config.toml
hidden_act = "squared_relu"
norm_eps = 1e-05
rope_fraction = 1.0
qk_norm = true
bias = "none"
tie_word_embeddings = false
extras = ["capped logits"]
weight_decay = 0.0
lr_head = 0.00945
final_lr_fraction = 0.0
doc_mask = true
MLP neurons of a small language model. Each row is named by its layer, matrix (up: input weights) and neuron, and shows model dimensions 0-191. Each number is 128 + 32 x the weight over its row's rms, rounded and kept within 0 to 255. Numbers have three digits each.
After each neuron's rows, "fires in" lists the words (lower case) most often at its 100 highest values on Wikipedia text that the model never trained on; "fires on" lists the tokens most often at its 100 highest values on Wikipedia text that the model never trained on.

L3.up47:120075170184095145087065071155140156091162093102139187151092140100051084081143114119121174196149128120109070105179090105118123132136148048084140125109121083114116119111077089083110087138114130140149149088129092161156182168134114121139155118096107126110125155143173087098112183151167133077082108132101060127111105187083096085119146151161093107091112109126126138121177146187195116147120114127154142164080123113097126130174189127083161089127126155163149144070126068150093107094095103108124130163135152147152145169099127117179131068115103083166102080145121138103140122165109124194
fires in: "is", "was", "are"
fires on: "is ", "was ", "are "

L3.up87:114116144135120173131137166141155041144130196155147137165130163102161102106083081141135073110139117160091092104120120132178115139118197133118074125133122207127117154167124092130114078113085143122116156139218158142147065160130074141110200154166149161167113075097105170111113173079128128100122142183125068114165155145088131157127128111082134071126158107115120114142112126157129176172157111082117156080140096142163137210159089147106116117129120150151139131136126134151140091128127151106117136097044142122106122122102182027117168087086157068159092103177113148153100167129157107089
fires in: "4", "5", "3", "47"
fires on: "4", "5", "3"

L4.up649:137124122050062093120136112109149131114071101147120107149103115128109078130183192149117112053123132107184146139141122107169135138106076076122139157138157145105101119113116061147130150140094160195099152101094191151140144130111074069144180154155107129106115103130179133155150145105162160148162128140109154112120133176081129110129069089134102120135085075147120123147123139100175103122159121132218092123175142123156122167210148106082182098102148139120129081101151126120112122142135127107116160186115191188130126114124127186195127079138164200102106128143167105149107148050204111113
fires in: "it", "there"
fires on: "it ", "It ", "there ", "There "

L5.up517:126107103157103175107134154155136127077157102170072125106075073179128161094103089128095065122077091107097134151117155076133106151141136134150143170142169108144155112119169110120183166138116162145149141147110131114057143185103119035155121140190080127057044104124119138130145119126159165111094138108113136097183115100125178135163110147130143108085174171213127091159060136100133154103101148138120137168167081118138168168177175150112187169092131058141145101086112095151152177131105109126135152092138151141119171144112096151147112116088086119217139107079103134146129107121169128097
fires in: "and"
fires on: "and "

L6.up628:109128135144166179156171070158112115120074122161170142135094114159100152076178179142120118131176104154136079081175158170180153154187169138177153130074115170059147089117125126119144146170136139156155124112107118132142120109139147145142196092174056096143162136108154134122132121117155169108120148114167134112061138124091170096066140142144118153094160137147092168146097171132112142145143161080141156141150231070085127178175140126119103187088121163121106132124139108114130155161171167173140130135085107106153173154082046149159146093124079148149140137089048108107103163101097156168
fires in: "and", "or", "not", "even", "one"
fires on: "and ", "or ", "ly ", "not ", "one ", "ally "

L9.up234:138124211096082113103116147158099146145100184119095146156123149093181114085098091091182119113180058153146113121138125088103179079104109129113125103162127150136147140105135175153175141115090139179130151102127195108129150161138076139193119167168054035138075208112115128108113105164189139141099137115132124162152137161123060097138122109151088110135161178102105166177134097117087142116185123095142155117142128127086157144119112173119127116088234128165101165104112155095191089101156142093091101125102127062133128166104135120113138144106157167116137160088089118109160119161158134104
fires in: "in"
fires on: "in ", "In ", "Al", "B"

L3.up561:165144107165157044107120152102134146152071129155076153143129096158105135134114209140135105019128127162107095128098112128131039070108089175129149199156154167133078114101161087141116115123079071125114158121170191163127106144133204119119161176131143125159094179136091148142109102135098153158123120082143123118144163121103121108105085202109132095167144188121122157154067101107153116111160136139165171111184070154147131181188141133091078119102166126161129175113095142149162125117120089126163098095137139122124162131130114063118110114109123144154106099150144099067175135068120122134
fires in: "of", "for", "bautista", "attended"
fires on: "of ", "for ", "ti", "ended ", "ited "

L5.up715:166120168139097182168116183153125077147094185126137163107143127164133139107163138183153119140156100085117109124172126120113152133075109192140182043147073073090130189170159200179123120173129138131163158097146125064065106147138122125116144146128064112145076130153112162118172108117145092119112103194099146129146143110153141162199120105122067104122109139164101148114099105119081125132107126132083152139122094105125143129158161198129133132178142075209126128091102113178171100092100129084142068052117123161125107079170112093159092107148134114157174091149144095145173143092126147143
fires in: "to", "and", "than", "most"
fires on: "to ", "and ", "than ", "most "

L3.up89:111109127167068174131186132159148220120082088087173178096186147110159145151151134142090143104147140098152175098139069128107142146093180130104137152125135142131161103121121114168129126129136156129106126111121142141136164099138103072176144125157136112099163175116221123099145133114098094135142118124080141117167134066054119154074076092144069135183163118128135090135147167168061147104127146143095069110091125071107123113093067125108093080119196158104174142123188124180116117098107105099094149112097126092129156195148130179077090137153048110158099137114142079165137147125129118153
fires in: "there", "time", "result", "of", "start", "fact"
fires on: "there ", "t ", "There ", "time ", "of "

L6.up23:120120101169130142129102148151112151075067132092107128100134166184100102080136147161164098112100157111144099123208095152090118140167162093102113133130138101136104171107056093115080099139141134065141057129127100160134100113140100161150147173175071165075077086101169206154157102165151118109175161122094153145106105137118120102093153108102132140061089097213098088079052146101164130098118139149123109129112103114194101115104084132141112109117147078154109165133117093188152149171112141139104154053204105131165132121139121153156046170144134102120152148125107130092116163120098111100
fires in: "has", "have", "is"
fires on: "has ", "have ", "is "

L3.up129:156156156132140117156129097138096086128141197193144125176184093168146172128182181116112119056121158151136147153103120157141131084157112174155140145063076094105103117132124183090102106112167056138115098077098245115140030104137138160081180127133117138163125087127119126125188165129105161102084141114151144140138165147139109114151110099109107132198087125119142081081111123140129124128123121147110143107190108106112132166155143102200138102076124125058163095098134151119137115103136129164118112137160157174196198170130113150114180112141102078161103140101171165143147131113158132117
fires in: "it", "its", "her"
fires on: "it ", "its ", "her ", "It ", "Her "

L3.up302:146120123170100131142058158067125165127098108148126132108109137156146157103155146126164052069195105119141108115117092117129124109136106168152069162151129146060118154154118140145120163143072073102101145122125148127103108131205090147061113131167090153102107172127086132137139127069112153168114157076094144110082115103122122098110121175133178144133147156125147165110136140156139172174168128127101161095125197189104128134159176140185036144149134141142127200045110147134145102083134066053117114160116114107112128142190099072145127141150174127129103086157156093066131124070140116161
fires in: "of", "for", "illinois", "represented", "registered", "oklahoma"
fires on: "of ", "for ", "ist", "lin", "ed "

L6.up58:097204140078139169090156106081168118100116095152138124059136144139097142155115166115105090166123165086178125081143125147142177138145139079108155124151065180129134192108165119169074157195157145198155096149152119160114108180145148102120152114132098110150082170092101094129161135104189096180181157113165109073044150156092115117135117141152136167141096125101139110145110156109140152073147120083111121149097150063169166105133149160104146142107184149109126116123171148164093150180126128191081097141116182118097163159154092153137112147087124084091134165145134113086082113152098177186
fires in: "all", "both", "only", "well", "including"
fires on: "both ", "all ", "only ", "well ", "ly ", "including "

L9.up471:066145088187166161145144100126104180105099077124134133121155126151129090108117113098110161112083141080111072045136128111130135088163076121126097162108134119105126082145125196095129111125136110128162088138075138212119072107094134164134192118095089181129116190123103136119146168142145120072145168122127107161127146130107163115149186148135120200222108112167140114177146137109169149123085206152088045104138175110127073130143125112143073072089106118108132140095099119078096129154073130138088153132159076106141124132122142094117114115160075125175160160147119131114120100102075165167
fires in: "had", "has", "have", "having"
fires on: "had ", "has ", "have "

L6.up746:141169083132121152079127192129152089131120117154178148160124158150135137155106143058135144118155143139144125105127154120115176143173159077079091099084123147099173154134125147135182085126152142130133138119167102098122073126104145103165167135150097171047148168109168141161147174123197125147066086143096128106156111122088108058157149164150169205162128130110166220121120126096149123099138118105132173102081117184132118107088111187076116140150133172159179179103135162126110087134134103127078156139113098123160096093105175137087159163150189102074109108159144172146190103125195086093
fires in: "a", "in", "during", "about", "to"
fires on: "a ", "in ", "during ", "about ", "to "

L3.up134:182138073077144129227112164134190157100060149172159152136136141164114132163102140147078088083138162149138087100182182109118114179160142130161167150138120118138196110073208184137079155098154110161130120157173109124147127123123114033128162144172077098135139144111109143135133135084124155144062140131144114146150140131156085089143112153146133152092164104110163087115120141121170097130101060068114147130111122136158119160170124197114105098163144110165129114152167139112210083103152135181136152067125081106097114141077143148150156158085143121171094114082116101153144117175124122155
fires in: "following", "film", "two", "band", "player", "song"
fires on: "following ", "film ", "two ", "band ", "player ", "song "

L3.up110:023111189125088104177088156094140181123111104108065171095153092145117119115126109052119134048092144149136208187139065159165128132105096181110080198112141081075158140107199141149103128089114102126160103152129131148125150115187172138062122117159125174177115144128132132142127105122162151139124160146110114129141078168114175137129072116098136174099120154139129125132097104116157137099131139139130120141144100173160113115127143130157106065133195146088123077103154173235128154131149147117128121079128133090100170136137119144098117139170195140118131110066121117116127129096102169159
fires in: "in", "of", "on"
fires on: "in ", "of ", "on "

L4.up213:126132105151136119147100109172122138085145099169101110067130137123071089089079154179143164111171085180104142187117077172119088130064181140091134141167161143111158098116150127125091104108117195167110099173118160090132133167117103156176141137182122179166106095159096098167146175079134115144108138151151114124088115104122115117156165099057065122113155137163162106154068135136124071202150128144124167104096171123098133092085059118108079176160126117148112176150101204147161123113076167091097099126094145099151099152166133164134121150123090113056132134135107108098197144121163185142
fires in: "of", "across", "throughout", "2020"
fires on: "of ", "0 ", "across ", "oughout "

L9.up392:093088127123149120114105218112129145102136110090107176105105099075097132098166148141122110155191117093188096143184124099084185183124106093118113170108139128180064183121161140125126102100116116190081166115096133121148155117131081112106147148125150140115087131182116146132100137176145133120118103154082087088146120185134112067159151066120110160156147181109130160134120164139084158072082150083072154124081162133122124107148095176129180156131023098157159170165129116127073072142089152156106166127067153103105103144130120108133193061137164165148131131154124141134162143091158095122
fires in: "is", "are", "be", "can"
fires on: "is ", "are ", "m", "be ", "can ", "M"

L4.up160:138130115141177200117173153084139110095102119117097140136182082102116167107119166107160163144117047083081188065137141153155179175123082131110170184127153157136114159126156205133114145150188122159151120082132110145122127076110142138119148119147120103151080210066110100126140104114146079122111138118146106130075136111149105106087117052123100159117149138147066063149141051086165062135124099103130114136148126118112162109194076115188099065181118113131190156114136133170118174143153139157108125100145120134134086119164108108108123142173186115128125149143119166163128144196117169109
fires in: "many", "several", "various", "of", "other", "numerous"
fires on: "several ", "many ", "various ", "of ", "other ", "ous "

L4.up397:125184122135131104192171134126170123111136104091124135124167160116074113156143108141146216160122136088106147124151023095081093161119115156120094156148111114108098066135129156143130130132118164145137088096127124116108111129126102191125184099095120107068195175131153135089176177173095157133100134148082116089143051170111165071111130106159129026092095080131143069179115195134106143162119143151100114153121083116128188185110097105131179106098116157166107107126108126167120096142118136023100116108158141142121121160127145121139098082105176140103093155130146132115083123150126104153
fires in: "in"
fires on: "in "

L5.up690:108108104059134143095159113132113102179128192137079106133132131079113127105128103118168142192142078143123124170120091126177095148114149147124162131084097129113150120135158154149093157202198170111089121047163122159199128124140092165145131084144114158110159162159130129132137179105117129164115159138080125126138178175179145151140123121091126169115179084084136134167180135152049114110103130114151131167153183130091149071147183129174185119151140164167104083139140100091116146142189143117103105145178153116106147145147199134118115109120147151091154246093094120165072144137168125119
fires in: "the", "both"
fires on: "the ", "both "

L3.up74:153151108132098140126144140068130048123091150149179136104123084135138163116189152147086078132128144171133159103120139153134112162127088151146122099160150158041186136119098092119109124108193135157174101128157117139138102080171154100097146136169157083158087158163143155162170079131149125171049116110131162089134166158166134153150116060120044132170147171176129161070151148133094138164079124052058103089130133098105144125150135176123087127112082102133162138148110112110141099192103111121148173071123159113124102112120179185085122171073115138168129140153103094140116111054139140142
fires in: "to", "they", "glass", "fiedler", "field", "fernando"
fires on: "to ", "they ", "gl", "fi", "Gl", "Fi"

L3.up367:158101089091140156074150111138166056136101160131138053104113105158126144130198177167163040097064163126159126115152096157122157125087177113119094157160153140122127168148121144133113137108162116141111154205198196087113074193161131150164103113196093146065169139073080137156122170055142142107126095103137145122152153146120157164180117101118101173141145160167110112141171126113157139183173129105162157150136152103117109158125074112122116144115112136143055103128174125154145137136132141126076135141129155143113199139112050068145104148128138124113103170159122112125103097092071117125
fires in: "2", "1", "116", "3", "4", "120"
fires on: "1", "2", "3", "1 ", "2 ", "4"